Weights of a small transformer language model.
Architecture: RMSNorm before each block, rotary positions, no biases in attention or MLP, untied embeddings.
Training: a variant of Adam for these matrices, 641M tokens, 9787 steps.
MLP neurons of a small language model. Each row is named by its layer, matrix (down: output weights) and neuron, and shows model dimensions 128-255. Each number is 128 + 24 x the weight over its row's rms, rounded and kept within 0 to 255. Numbers have three digits each. A neuron's up and down rows have the sign that makes its largest values positive.
Before each neuron's rows, "raises" lists the tokens whose logits its output raises most directly, leaving later layers aside.

raises: "ments", "ment", "eth", "ots", "die"
L8.down310:103128119129146127124128132109151110113119104125161139159108097174095142140113126124113094153087143160135159118127117162120123133155105186121145089134081145105115119156101110125080118109143085163125152156114135114139138099105108165144137158122119102097126142151120114145117120119144137122135158126125155158091086153185137100141118172161125097108137170145098152118086127101105147129144

raises: "acy", " its", "enh", "iet", "ely"
L8.down1011:107150060115152150126089112109109148120113132167188100133096151110139098169139139124083121163119147133104116128178112163161156119165134101099117137096158139154106135134133143116145138112171119114136183129111095119155105127184133112165149117160127101128140091150135158136153112163077143095131113167098102084114150111137141126107156091129178124110147065114125139085130147146152137122149

raises: "se", "ort", "si", "ast", "uto"
L6.down563:143179185094125142096174182139121100125172131118151155129111130130130148150156154121120123083120150122134117097131165118130128128149137128104165148118175132159077127137106124133108112088152149087101135115104139155173147124139130129129104138152119124150100093126087114145126139140139125148177187145126100154150139144160119118119155122087135139140127197110141134124116171120128176146144

raises: "ight", "yl", "ud", "ot", "yr"
L8.down235:164113126098128109150140125124138158167088085144155142132168111183130132184120150120147146166113166120159156140152124124160103135085130140107134139157118119143159142107130139111130167085119147120159160113106120151156146144109098115165126132095110125154161153154160132106144128145155123118179109124116116143114151128098133110127113209159103119127126132112131127106128090099158182095102

raises: "hes", "h", "hr", "har", "aries"
L8.down625:117130120128111090152106159124125140133105138190148081126148132086175113103141118164126122136132130118131160129134174103103144139102095134136166113146168164109152137121125122135104082113118179107109114120117114126120122144124065112142114086129108149111137120158128100106137144142137135136162137148136138160141136109139125158071106130143136167119125161152198138122119112116151161074166

raises: "wards", "ened", "for", "ening", "outh"
L8.down56:123107139109116128115098116098127165141140158120165146073178104130190158187124123134103156138141118162144119102138134125127160127083095149121122165148178151086145140119143099139129129145139119131159144137106131124136105098186127166099121144120173149110156169092106132123157113089147118118110188131154117118101116132117111127122109131098135126121142209164114160131140137140082146147133

raises: "rica", "r", "rov", "rs", "ry"
L5.down522:129120099166125132138096115144155100104096135147128146113126119139163121114107141079111134138153108165137160143153173115152100112144122138150075155130143122136139130125094130141136112129136124143162140154109172115100122111144105135093121107094134185098159134094131092104158079121132138134150111123076116148131151146144136106131147158133113143124133078073141144126136121126124086158163

raises: "This", "There", "On", "Over", "With"
L7.down322:120107130128147107082121119123100149134114117109185064117095116083106136153128133165151127168146119132149147133120179126155135123119132116116173134154122148148135119127138077110112132141109067081170096104147153100153128129110141159123121130110109117082202137110118147114155129106139145157119186139150153142117131153125106131114144114151158117096107230169080141129140118120144163143114

raises: "ments", "shire", "ment", "name", "ously"
L7.down899:116113123085111147120127108109111122126139147101109122175131146113125157146105115095068115121162129135093121101119116079144142115120156129112126104172088154136129130187129158130146145135096120153107153148137113128104104170125155147095171085134138081137100125126121105110109130126145100124130069132116138069123123109166142132142111149135166110143138100134132158108157152130160119098088

raises: "ural", "istic", "writer", "ments", "ional"
L6.down197:132123155098115128121139124161172100102093149142158121114147148131162127138154154146131125105115117143119181099116122145136128114150117125154098138131086091147086110121138110132133092144168101132124109140123136148151095123116101116114182128113112089100075117167111135181127103120107091101159141134098116195139190127138138116106132174129123170116124140110097138080117112140143161137143

raises: "uring", "ur", "ising", "ory", "izing"
L8.down41:145094134105131116145110150154125165148121149138131135140183126122138089119110087133145116165119084125137082158169101099147106088150131073124136130160127078108153100138095112110093149138140102140151131086087110139132147143108135144167073106130096132121138162123145134136156152122107106138156109201112167136130146130111132110150124143078150120133127022130145149133150122153151157129128